Weights of a small GPT-style language model, trained from scratch on English Wikipedia: capped logits.
MLP neurons of a small language model. Each row is named by its layer, matrix (up: input weights) and neuron, and shows model dimensions 170-340. Each number is 500 + 40 x the weight over its row's rms, rounded and kept within 0 to 999. Numbers have three digits each.
A block is one neuron, or neurons of one layer that tend to fire together. After each block is what it responds to, as a language model described it from the Wikipedia text at the highest values.

L3.up273:498588542489559539570457491571489522441445464482497545558493485523451508486525517473496452483452489536482463476504475519434540546399518449502435534537547526466445558519528463517461460541536478527500482485537487486468481423537522567464516592500469593401511451411510498457520500546441484435513518511431512501478495458466468540483464494468512486507515470445507486562504415397515450474514498447475498519492530506527514466487522467485422476474540528512468523515526574499526572467491485433603465546419528527494429502498
L3.up842:492558429495571505431494494471448460459477522491538508489563558522487519512427556481498521451520500550500471516575489492496490521490503507491466505581561550512480489499566498505513492558479543504508500431524480542522448485492519524497467634486504547519516534475477509553551511583583477443492430470501457548420509469482522496591522486584558563515499459447484425532490488535461506471516491436533531527503555539489524530503497518465451481461508545512498491505546524434488523436514511507600520613406454469463543547513
L3.up1257:532501463539559463469573542536506499497469487516513504440477451432458510556447525540500558534555471508543527516466497514568501558471459527508494488525465488530435495515537486479532491562506518444443482498557521538532510518509547560533541493454514550417470469456486491596455502487446468477498486475456530490453578460568497521607549541489558524442533500457477531560464434470553471497527532492444560561488540554488478539499487543503485481438446507501509564486553467494595559497495502552476445535541491493474518612515
L3.up1404:523542492441563484555430544504466548470435488462509484421460466495484505481511482524471483473486503516520563530537480544484496525478503536485423464493431535528515523433488500456530454513459440559534509446527437531556525492536530550517505525510519511515530576560434550517514499434506537494484542456424539584506524481534522496464477549534577467496464483545541469514494528546565456499487543435398448510526529485529462496515497483458453482469495536452498496551524506435522520452446486516556526543475537525445505547453
Responds to: Indefinite article "a"

L7.up295:490555483554532474529497471455524427582479525502475466519424546479567507496549503495491484469523525578440523498478484558568448451508489450463589480466455524505527495503508490465544501496410504545478499503474414488544515538558474568489602559485479538473595435461483468507536512529498548493460468443451473545493453490507496515529509468478470491512421526462456530594460530463547542498484493425522521481451492422469521477479536554531544568459540514471508493492535482549479515501437601443567536533433510473497458466501
L7.up359:488490551572512522525546490515469414596531535500463476480529431492512551608498559521502528597541538478462500532509548585420534534478541532549552594443502469506519564491474525526495514548498467516434543482486483523478426535522611477461528552489484517445510429466511476557523543526493550531449420464469574538479620490516505496508476466472543558501434473541460500536526549473548499483450523498544467554444531503495478533487525466467477467413461494537461511447475437561517587483554540450540492529442512514553535528494
L7.up425:469473416550502434554552481457524447589489556505475481510505479563532470489502486437503483519554480457512439490543464516488488522483475500514528476415475533513523542551475441455433480448500519485468519474468497485559426498478501569502461500468449536496527461471518461502484530531466545466374469475465516558538588587494504527468496496544513560452497488438490455468514460556506480474511478493558538573464518484499490493469547492499448475461496500477469491447508487574477598596462515535487462524491527523539546553487
L7.up430:409561483446496508470590468490453504541453454592532549410477505494452546539484492469431592512483526517454546499514491505509422520490527500563489612519592459428439437511527470550499516484395518455501497444481425475472548383555457452491560511561580481518506513548473472558448449521530544433551529497493485529517466480529612494502467490551520518547533487423459501469524506482487511596525515440499479461537547490504521557508555578491540505484467593485454494521555523548543542489516513488515511500529492501507479505544
L7.up494:437496527477500507458497496496482424497496407479518528524497478507512512527536505565557492468492545525482525523473448573426549491511514577473509565505462534492484507492430438406464426513473546538519512466503508561514506467488505470444521547475561531432492479526496493460566494462465520510492459454502501465369463547531449494466511464479574569480480507525515512516488542475486556487506548422512513596460530507505534548573557469522470566488402556518506521413492481557471469563402501491585541490557494577502502521503
L7.up691:584482461525560444518520475558508522427552525491520500515446465464513583483543548443492470525507466416441494443434505566510537488534508507496484545492513488506511480561475451552426441481481540459569511450548508450481463446492505537444541452534422466502510405533432536489521535543403573515512484549492562500485553505532531537504504496447482524489490446438435512531532562464492509529470458493492528553473514514510478463455442521563569523521441575477505519531510511486437557566555454476576447512544553560444431477497
L7.up723:500507489497517438550480463481535536531483502502464546546481445518519503511435472500442536511468507457556503467423495565498514499511528471436504612559515519464446489533520462504520435469452577529470514507487462513523510501501468484512483525526504509451503443494465467475524517526489410517477552470575467521510442562469437498481503583511608566551506495513422553525546463479457577488507477478457507538449533457450441646515511431516449485507458564499495601452549487494489577540476483495514533546450527527457506519491
L7.up900:477469443597526451462551484515492525556547506504501452553435559446553501519437550579488494520487496463458501529500523498538510545521503475498525525506536469491520560518469530514516485500559438474441458501486471581480447524525503476530531470524552536516525458512475498504513499493510531587531419471491563558468544527527471481474473512494492540482443488495412541531527586475543448584514519524487506529488548510502475515561520499513522518437498537483554491509501559514455502507441501550468520505510503559497468565455
L7.up1183:500523446483511397494444511566477523512521478559530503499454423522457532478425546573496501461465510504517521539482499561574522500500437437493467487526482442533477536456518458529442433550476495503458535436463459527484483483555501465496517525427511456442550435564439440518507503504487543420385548499494554493491518500509499540509519555523459533528551470425471551499477503473487546481536437493478549458461494489479522519496556545446486530525478584515509499475512469548537467417488480507627591584451450467446474512491
L7.up1219:524536470468531511530457504505487525531495560502570502512430497473517516462546483525537446493510522594521419554452509507464548475457528491415490466480522419405528505495488448470459434493555532487518578576474445530512474495486517517502563541493484498508536417575557551510492474489467484538478432511493516477399468572451535468475488499534513453499523517518527476512488563527595558479436520548490476599447530486477509442483467532458485509429449479427501527548466466524366473480529501385508528587538562499515547514560
L7.up1309:469514485536585464562497489529447558596592491538460479518477475489444458457481503531485518518516484520502467493497518509460496458536520536563491468492568512519472504449531437559534495458548583498494517481517494532456479470526482512430527569534565457533546504512490521421465437568492440458521491513535453459445462451517455520456478440499509510485530503507467502545486611542541558581452497388466474513479544552438433470432509512509489490417497502480529573472528494508443456489512524527585497511540465425476467432505
L7.up1320:489469479519566473454459490514516499558568488495494430530466492506467555551460504477430532486478435483522516567543465524499524568518479540565470514555525591477524533522486519472440453530426512507408480522517488465468555476449422497507547539525517430518439519574552479483571530520524554457463543444462570483556579502464609557526548523457491517480489421463526456513525523555546484499522522496476551447542514465458559556467576507493572490497465475475461475512539504530489465479479542548472533490538465473455503482473
L7.up1441:451502517508532514463517506477508514510411464539441484601530434561526530541508563526485486478555529443456512541555501541460502485509518475529513505527496477489495522539551498513496492455503534465538516518541467530487522549558463418493558504505412533546508432472529532511447564479524461548481473492486650515481585483525506492528541440483455610488520439520495593468488478561566577504534497501457438520546427425579560588487491462522493498419489550469486480455500471458468562488510486519610518553462504550519544500476
L7.up1705:480481508537542433469489490475517471562502553513526547512556467560502515475479510591479511544509510450484511584461441480422448546508491496483495532474575571541542552520484464519524397501523533501514518477487435536541414519488564514410485544483456536483600463525441505492547474502447517498482459493548509425501522501601506497436490476475506549522513450503506527449464435506504499531496517478482486633536510479514481552438499501481465517429440493492475497484512498502529496578531473497497504530513534558524494555532
L7.up1771:513534537611534451534502497498445512469459510472473478535465472483504549478473507536613554521493498511544501517490502521527519513517547491461562495494458512448542560450478488557490418518500442491557450508524515529497525464516440484450494531520474533409502437515575498500499477499529537453448571549510548494493457501495481507488518497586495470572500554457497511499525475489520494467512502423536488493518469410445435534550456436521478552465422501543491551438523522596487440532446515503518447536465522535486524544494
L7.up1847:497536425482536524505478442572538519477448487485431451477522445426521571495389546550465588511493483463516505544508490478492500559472521444515475521468479495497517450508470454416490492482502573508540476522543523488529421474494563519477538502523467544448524418617457520442479555477534470518414501500521574524493527502497561444447518421518530476481504455518495542542539513480514506557484484510476474563449514496525554478540496478567541503430484510507551412516517573477516526452487491504504545531509506512491570584412
Responds to: Physical description continuations

L7.up228:525500496558490457510499469512489512550490521502538508551496449448570540478483564515499476575558537399485443439430514504436565465454507467471464457471525464457470594581464502566457545529473447470544546437496492487555455478527496463469504513543522457580523523522531509482502445508485539426514514466515480516463481496553572456457436416466437526455531443436503501501450510582519528586496480536468545530549468533476483474514537549472480558452533498541509404484486546433442544546496537498457483462530510479510564551464
L7.up392:526487491500555523562544514523548460501435539530541479598541482494479498480549473448524522474490490519512404487492451503435558466505419466497510562459559477497495484508431483570543506465522465513526460517467546546443583496462454514520493544474598490533539448465507476470520527452504520558513563459437561529509461496528530507503465535492491510448517508477495522453516549529506483494621469476517414549495483537487479518509612514456461517437504450504499536439461466433443523483478529500517519478506549482501496509539
L7.up626:530469550491491447555469529521428473474463512485486510483414511474542504552505546487522589483583520506530511557460501562519521521527481463490469506485501561492454535527391496519468517538457512539501442542526547457442542528477506540536529516505557516492495503584533437506554510558446572437552531486446496500508530452428617509534500531454485497579510478490474498511500537533497494541493513448493537574581536489510476507462555492526480518428459444460457453454402488483467452499492471505529548537499505435560472472557
L7.up753:401554456516492513529488519487447483513454501550486447486457449497562510491510469498550568529540542473644470449537572533429496532505533474508442499505503494495497493483488508483525494479425572541471489410460533472479497485503499524434473520500464488459498477479552574546528501414483548499519567504466513549456471422545509519567496528464464511460501480506438573489523490512492552494546506446502461460484484496496470508506485536533471569467497495569442537457484529526584484467519466503455527450450481495424542566550
L7.up962:440472522504478468533477519494524499510436461476451486571452526514479495543563525446558580476465499430511507419503478534426553499533505501479464531493527492475515575441440525493482552476535515546463505504537450419451548482505486502484447470500503456457512449505496596501524493480465503529503511536551483502496473516503528527481501549455477482478530474433529545451482487473453545493460574514479448497577479550496463493482515492496416582557496522546411570492529524475504483470571524521513459466507534511527554504500
L7.up1139:458505496526501596455495496513450503508546543528522480523482549524537499486571542476444591595512513490543560495459511535530557484389490458530516556492500408557516543548487497456498512524514468539533457563532530534447473492456520507551440477513514529466518508463504562546549460481406487432517549484461476484361470516514534538468542532537478478461530460500486478449416580445511541555456517474518447451488547468445499557511483498400413569533497522536438588465510554478500522544485534479491532504489438507464535501502
L7.up1144:529557532494554487483462494413423542468504504480560445406482428471476590544518516518532545501564547479469474471504557483436514586460477505495448534551450523481501504406491545541442419558535477471421468475513501515440497491515497502512465468524531455507473463469507490540512563490570521570563447501507537523570496540543461573506511508469535575521517492456540475467527504542505565579454544418437503519541515398534560536490456521492440533452432487479427536402521514515493491496480472504578498536491523495516498521532
L7.up1207:494581482449545551505489505557515516487467521549485593476501501499538516455483569514495490520459526531486613488475575506554483486447528486522470502514496529499509464473504505484431565527619493431478483467484506479559491402519573511491528496546520460490511435513544530536440491511548532510496425516471485527393460489550537550490524475480524549533493529461548455437451509518451511486530492428554569456524507470544493544543483524541428501545566498467469548543456534497490445518505507577509502548400518497470434521575
L7.up1272:448476528513421516519519488539456509448430468528452489487539531444475477487499579461450524539492511450509516428519482453450563492456448480388462538498523466468547592545492460463460563407450411523589483488611493507482568517504512494409444496566445525418476471546515505462453449499467513507492439540485456474426480498437525503527466520512550498551467498418497480541554555442481444549561514466479504486574512564463452574484486517461530564515470492508481516501457448491493499466481567546511481524481526568521468533546
L7.up1412:482553535422499496466444517473455488496384537557480545478519469505547458520488508455502528464508439465544527464464517451418545447533534477451528515492526492440596495459494521561538508504447499532509427534444507502453494485474537487473468459510514508524482434466476599502463510531505518413521575529447491557460447478536634464584486539525532471427489454484500493458470457541525539531494554528462443470559482492527507517474462546468400595535564495430479441487544505518475513460567514531513437511473435492481543559509
L7.up1578:519571503516544566575452569511504512426488472499491487476486487506487521484550610512504546523451484433550523431524481496472507543443491456462549519436466453575495522544468538503437497491435473520543410563528479522470519495454463551442479602487476489497543482408549521514486469471483486487477480526431508465433472511509486487491504505520507462496554531511506530451504595468506499506595513487515476514570504462457540528438495472511383468466548534499423462507508541466488503542562504477540513456527435530470520446465
L7.up1621:468521488483505512571436478539460472491432571523533484475514477519529580517507536475510618538507549469535510531519459555522556491478560499493505502491527457533466529503454523519415513496475471533509441457473530443428522491514489480435497600545522537515473483532564491468498496451505548532547516557433443566516519469473570452538504568451499563493542515470525506514464479469516581531509521491551444506465446451456575540455510543503414564481526471525426482483515524474506478528512459519548513466455406502538550494569
L7.up1700:494563593495511435514485476498495525523511491529504472520499434467502584468542584523553542484491483409495493430471502497492473487508520434519498561461498465483475574510511537585472545516636407533453504478521496515457498511523454516514447533537544484488537455472473494485497517515471544530539522459468536502465501474509534518523494476452478466481515487442515510537385500448472522566407494480447495511512461529442499488451522535506436494505436455556494490459570484442475490509495529484566434504479493460447491489528
L7.up1701:496531429463465474553395503568585481456569526524500544520497510548521519470491496457500504572521557406556520490543533512472516507527528525468528467503479481524523556459505570502498509553485497476509541475516558553487528503479472516463390440522491521559447463522588549453527415500520532510475507431581483478425511540512498493563419468519558534542548528536509494498467550470550545480478505508494471508538464555452505445539517516450479608543540474493450488481529510473517479581447510517548558532507469538534518456608
L7.up1864:468466547495497534495476473503493484505529534537530438507479465553533518519526531480515606552556532473576558470488570555430523519490507515514496493467503478496463541445473519501466479529477488532513435434514481578468558561488501485489426531571517517429481433440550580557517502486464463468520518557473513526427482484535506500476508537451452529478557514442514524416476598448486565528539571439522461484526486523484495552530517515482381545520509449482453581483459498473510506514474529484471558425578459515497533527493
L7.up1903:456553471512478538515458436483497509447536486564452506456504453461437473553533512458444476511507499507439535450516551505575481500500481507525505470454520545474503524471556471567447467454497506527410496525509417546526438481449481469485520489439479542422503514494510539498513499481457475519531533537518481480545502460477534506513564523506539512483527507518507456474527481483533584562538492540482527498559596516499512584518471489489476493496556498555507500464443478429546471502487506538503482521446547469515468411494
Responds to: Surname first token

L7.up67:456568447533550499491511519425498513396538489506520499443479502521483544503518484538502505463527449520430474506522428531516520544514479482509527501496578488467422461455542455571543471523454476488590529458519518493508406454437462443506524563548539509474504476475551505513432546533437494471439469570460511461480524504553474499521495549566499497520489474465468584554546496465540490462600517509514517550547538520529516546543472482476435542433509540541503475548536507459505554460532456476588521563457470511492433515485
L7.up90:538560486567530485499498496487474458505445483485472554489479547426456480531436521485487538547553476494496484545543522519490483463493590510492524529550502506499487575456545518484492429539413551540522538461548445531461535475492552581537542456490565603486538529485515550499462473547451420469489548481477540511465472488431494513510469449480460506481486497504516478488500491551510485519540519467501468557473513562441488556557586511472505517479525478501478463507562454475436561486585464507594451500570490499414488518502
L7.up153:431505482530582473543474537479461474491464509423552539447497477532454516474501458466523532519539499528507518484494511494511542494473472590476478446554478491408540535507488520482476504539516550499523510477483552526412465558525548520533427560495525490473491573548436554501440482479467459437443475505487469499473557547563472606530484525509487487457482474495521440492492498556582485517518486471473548482493495558481510599477568546456436543442501490573492493522448465446485551495441514483546615609502457530473501505463
L7.up268:501546505533519534439534576463565573544494455500515501444504464533412606449443519557466532467541483515528577517503554488518487497527580509550502557487531492476519518506526517510513462472488490440434538564535490513501473450491486564527476515505614487539538453525538491491519508523462530465457549530495557513504505519465503523543471485483523481439515519541467465582459497569453466492495479430498460497460547480452475519523463462390494543513502500595485465386487478489457543488562485498522526514483485483475513556533
L7.up291:467525480539533522431547448456480549507509438407496587540566494496461479509520482467450527510529472538525503417564541484477546452497529559421436548590473475516480545502475487522442545540477555559513474475613418496554481482570539525463491541536500520461504517523547593515479548488490520411510478556465533540520505516468447558603423563502494506529560450512498550557497450455468577530474487471476507516523503537436525508524543508512469522488496498499490514488584474419524533508563580436590536526435404567488488459548
L7.up560:458557492554525444520379466484444565525516483510516482462463564458463487475456525486497524494599505520479582546479518488504528508534466486498531515574487499519461468494470474455442509477554565473508604452511485512510476418548486497462449536517508472468528466607521464463490490580515490365461489559467413502486520552494525511486485512509480435419534493392542553548456487419503482550509529426512500511595523525446427536483502441445521535381477527486499509523502472501501565481510512506553524501461471494483487499500
L7.up762:487489494463551462516455521554462502449556506572582562470542552512475598554434509487482573545449513525590432506575532491552440555460455493441467511451528498423509505559524503459513455489548447425519557439523514534531494436424465538537522588482482553475462556489526504495466487574489466521523447555455516428491490497472451499521463499554461494506504508395466502548525473517586510507502487520474564510590484529456472502463525505508526482496497493486445475499516489500482492476531456548519517495503526481496528509443
L7.up790:489549522577511516541512522465484533489505465507512519447550491533478498493476473551546566480498505491496515548478456484527526484510473510491456526501471529495472476544536481527459436519484537448447554515533528616531496466486509521502455533532501486480486554500589502491481506517451456469473533443500512480462513540543436501570489520509475449506504556513477476524598481490542578539544452468426533542521493491432490564456508484484452497423463535464446487540534495454540539483423431451500468498495512502474430517562
L7.up806:529463500494521456545523505511472492439518473528580601433474519489475536444524520467463533463544517548502528528452460531503529484521503491511464491545484538485519536464528477476475473568510516457537551428495554503497497447488484497545492563463482483443507436503420516530471468518488551439536496472517462619500467415528517445529488499582461523506470454448544496526501504473494550519539450497477566569503474474447484494543477470508508437511495522539505500509448558471469486466542455540533512591479481455478505501557
L7.up959:536542447514557461523557434504444523445445523497507556510564447506502528475525534508441510492503480536519459437504516486474485553461556483484493544503415539481467446478588532404496512506532503462471510519522511518475516598520494570487462618461572535473470457414540477510624461465550508508480478502453470517469523480459517534494510517586538527529481513491552525531458521535458537550548460504485508550546572473435524515494529533510419494519460498490492464489552456411439544489550528536467452563503458508529510524488
L7.up1549:475440479512581536521537488510455461473522479460499565481444473474518526528516556444521511424466516575509494506600483577508565532464491484514494454493473544515471499436466511479492435536578498450446567544459481526527502521566510477441494568529485460488438515508498502518439453508519584491475530468481502510474528477486567540570478541454539458492523534465477451485530531506444511488563549458505522449501562511521471445473452575505497497401499510565458536516426557518497499474509437482621431531550497430477522519488
L7.up1640:522582557567569510438478526516513558509540419497519527505492500482483573524490567499459532525517515558465478512491442548489485540467437485495494490569504564452483460459520512546479501483461478460539503542495573556532474467452494550519549520523442463463443476489530482481435531596450480545430533532518475475491498467467459489509512488578490472470562508462517504497493441481505485498540559495595473547542506478488469553485518459429546539465515570439496523488496518456480528427540458409575495533429493487420490501549
L7.up1645:543454524521575480472541415502482610477508483518579510546423547556429481569507521487411509442475517460425417430561525554455519574506520493557428474519447472606416602476594461532561433477490560463481548478509451462453426525519471508479424546514563469512538426500506482435561495525523500498418454473486464480471542505550530516475517512456538492536520500439448475576505487518502499496552510480485536525465569526491513432444531444527454516442486597572520518487488500514467525434478489514573520524466525532514528520467
L7.up1682:468500465552570507471574547546453538429498519480541567512446519482370543490470452526482540485464470570527467489525534527493520533451485564513474548531531554572520480510504489434469508544526514417512563477566455470521504569502522482484480484519421504531542428462421545457483519442488509546491513497513512467406549453515488503496477485497507564471565480469514508497547498552507516503539497464437522539476490590481502576515468530484516567484467545563452532500554530467449497594532519475513456479538471476389531533508
L7.up1860:486460482544562554504578461497424440471534475477481550501493486542430483505491503511481478473496526482499465469554461485530589524499562419498508476459523590538454544507569446563498453515488536478435602479483534580569501433437418506503554550498532479517540451524487499565483448474525525397555527511510510466526514515541531540543484555483552474609547488410520536493524444463454535563495468507574535484505498574509511510440531493501571456492541538497497545491529512442564531489560492497510595526506515387477519494548
L7.up1896:483567476439485440502552505545469562544416502520533491564493531467535463420454504460529450451586479507492445537551409449447581448485481514476508483546488491462534568503581467498465594525468491503523486528585489500628556455525508552469510568513542534524532504496463470432491519524471543385447446589442500543518498451479556451542482481555492486493515482475557506503524486565547518511520499473507475528522560457499528462526455576550468493484441464454470503474511584476467542437461513467556490470449459475522509452480
Responds to: Indefinite article "a"

L3.up32:515529528454495506481470526431501479506478459543556519547469496522455564573538494507424530475491582509556536503522483472567494513532446573516473499488480494561479582480542450461425443569513483448463550498524529468521419501530540564463469466534487460470499469469573446486487522437474542490535486484468439553541509489444500493565510519482501480545515525446504530562421484584505545591424465497517530535602522389496489529480432508495491548554532458440573489454492537443555540541495477536497570473476431469481452471551
L3.up1320:553579554554495505544471504519534446403480442545561450516516511510439547510550475464520576465487555453521490504522450480519466492482555454428496491504397509496475482519513525488477473480455502502559499556547486544484468565481461555473507550542511497439511473548456507452479527535479463492452486484487524553519545476541589498521476497555477492490509520523486559493514539576555542578542530475477545488595577460501460570508508467459506567550515438433454490479556474487447543474467454505516535494484509528490406515571
L3.up1575:504481553488486482514518525548499501462491556535562562487496461474523525497508548523502508414473494565482445495569495485437548456439529566470479540526568447584532511524480534494462448439465538439462471499513489563507542518554484503465503502508438411470500502552498510573474501514472477429479521508534497505457558495524500517399579572449416500464541489446495540441550476451519443451472450484444555450521532463527527461491390585473445458530452505514523517583447504509540534428551562518530469583501440526532474524511
L3.up1992:538482482454474531487553458565531498453546541564497433519557497501496529497496529455501549474467453566556493479447573565556546503489466560490463559473481556546562532478486462472424506536544498504476586492606490501593465499410503518458511431463454487469478441519541515490556481473398501510467543509534529510430488499580502442413452433510526627516456492520464541441485522509522548494486447510538515502474537456523534545445472530532418509499536508563495509440450537527517579498462502505516534551447544539487484442488
Responds to: Initial capital D in names

L3.up324:456475441549528461528553510543501427532498433515503533481513480458444491483516532495511522515511489470545543557441489490485522507515528516459503505497427578493508557560468475470512497460549447476486564544489507482506479566534542425470584533470517605460487569495477481412552515458524495521490414490442460462454514511533528487511465553525571509514468539512480465508516529541511531545513590449510447569431505476514487431463469554484476482436465557460514519457507483551481566572459523503523477526496535536464481523504
L3.up439:531489471491523543535523457475546473545494472525483508534491526484518530584503482538464505552520503445459487491578472524485492552563474446511472494496495475597522524592533454461531485490542453499495556465499499535575509481488583510474497465465451483508561496514449508498501526526539522537423402528488428464449506526498538464556489481508473520543433489512464480601511508493591506456503510516549487596548486486521459507487540509487423573467430505498478495451498478490532525484456540516551531503516493479537491544508
L3.up667:508512486588514432507503437460549494546550512443497496527436521493511529460543500543479497518492525478474459505514458559430474434533463511483468499457470501470451536510510492528488507499548536434460585490481422550523424455610511503482492484441490557430478416498526524444578568467483522526522440430467478508513533524539456521489520520437487580506491517502510437549503471414581575487427496538433558579490454487513496479469554536472514533432489534546566542430559461470422487596447563469519564481484551561467512508547
L3.up1206:461524536531518516474458486506518532553479494478537492524446492543489485514469527490511501494466504438528498538541422515469537549561468529471523486485514457529510493502505485511534496450520426498445536492477472539472502486492570474495501558514491498422504469548510554562525526404528524433471407462453551436443527563511619546509561585542567554515447522516508526509483596517507535465482543461441451535579482406526471529450523491490504489449524528503453531417486454448448555504411498490516484577451566528467498555487
Responds to: Architectural and physical parts

L5.up561:485503454468561524433501546480494514505512509440541521500579577486449548497474534476516513463472487474431469505565437505517531514406472522466379502591559534490533528590585461491474528564480524465553495464615499483486386552486431476533491558489504598499498527479558498535544486536565478481526479500466513613441456497479502507550523520516476491497470461462452491498534492529498555508513511497539571466553561553511464505479482551477525489510504562521472469449517485378522523481519522500547413542491447510486519487539
Responds to: Letter/article "a"

L5.up1619:508498572498418563495436453490452475483464473519593438546458473440523493436519496518488526530469463374564472499509481565499496521469491471522462454558430506456462616530505530498457578496480495480471491507553550495508569535443476549439470494442486578469508412462549490516578518459462448544524409514435513474474474471493471482574570558433430509560522560454518480451455544506530549520528540461541499507508555430466532490500562464531427533538550457538501529400457533504512471481466595466546569459451512423602513487507
Responds to: Surname start after forename

L5.up716:501452456518490434490520492470443517510453471505524552495460487533505524537450538508484543477523488481522474528534412460471516549494426486573459473549442546411499505537485467465501507501480442485504458512500435547502425450519529515632539549468546511597542505478540503488534524498491515539465465461401483531475571499479507440509480502518523528526483422426409464507476463549603526503531497476511530589551504485477581500517550511500441532420498471495512465538523512470432494414498485508553529530503538520471500473477
Responds to: Clause-extending preposition plus article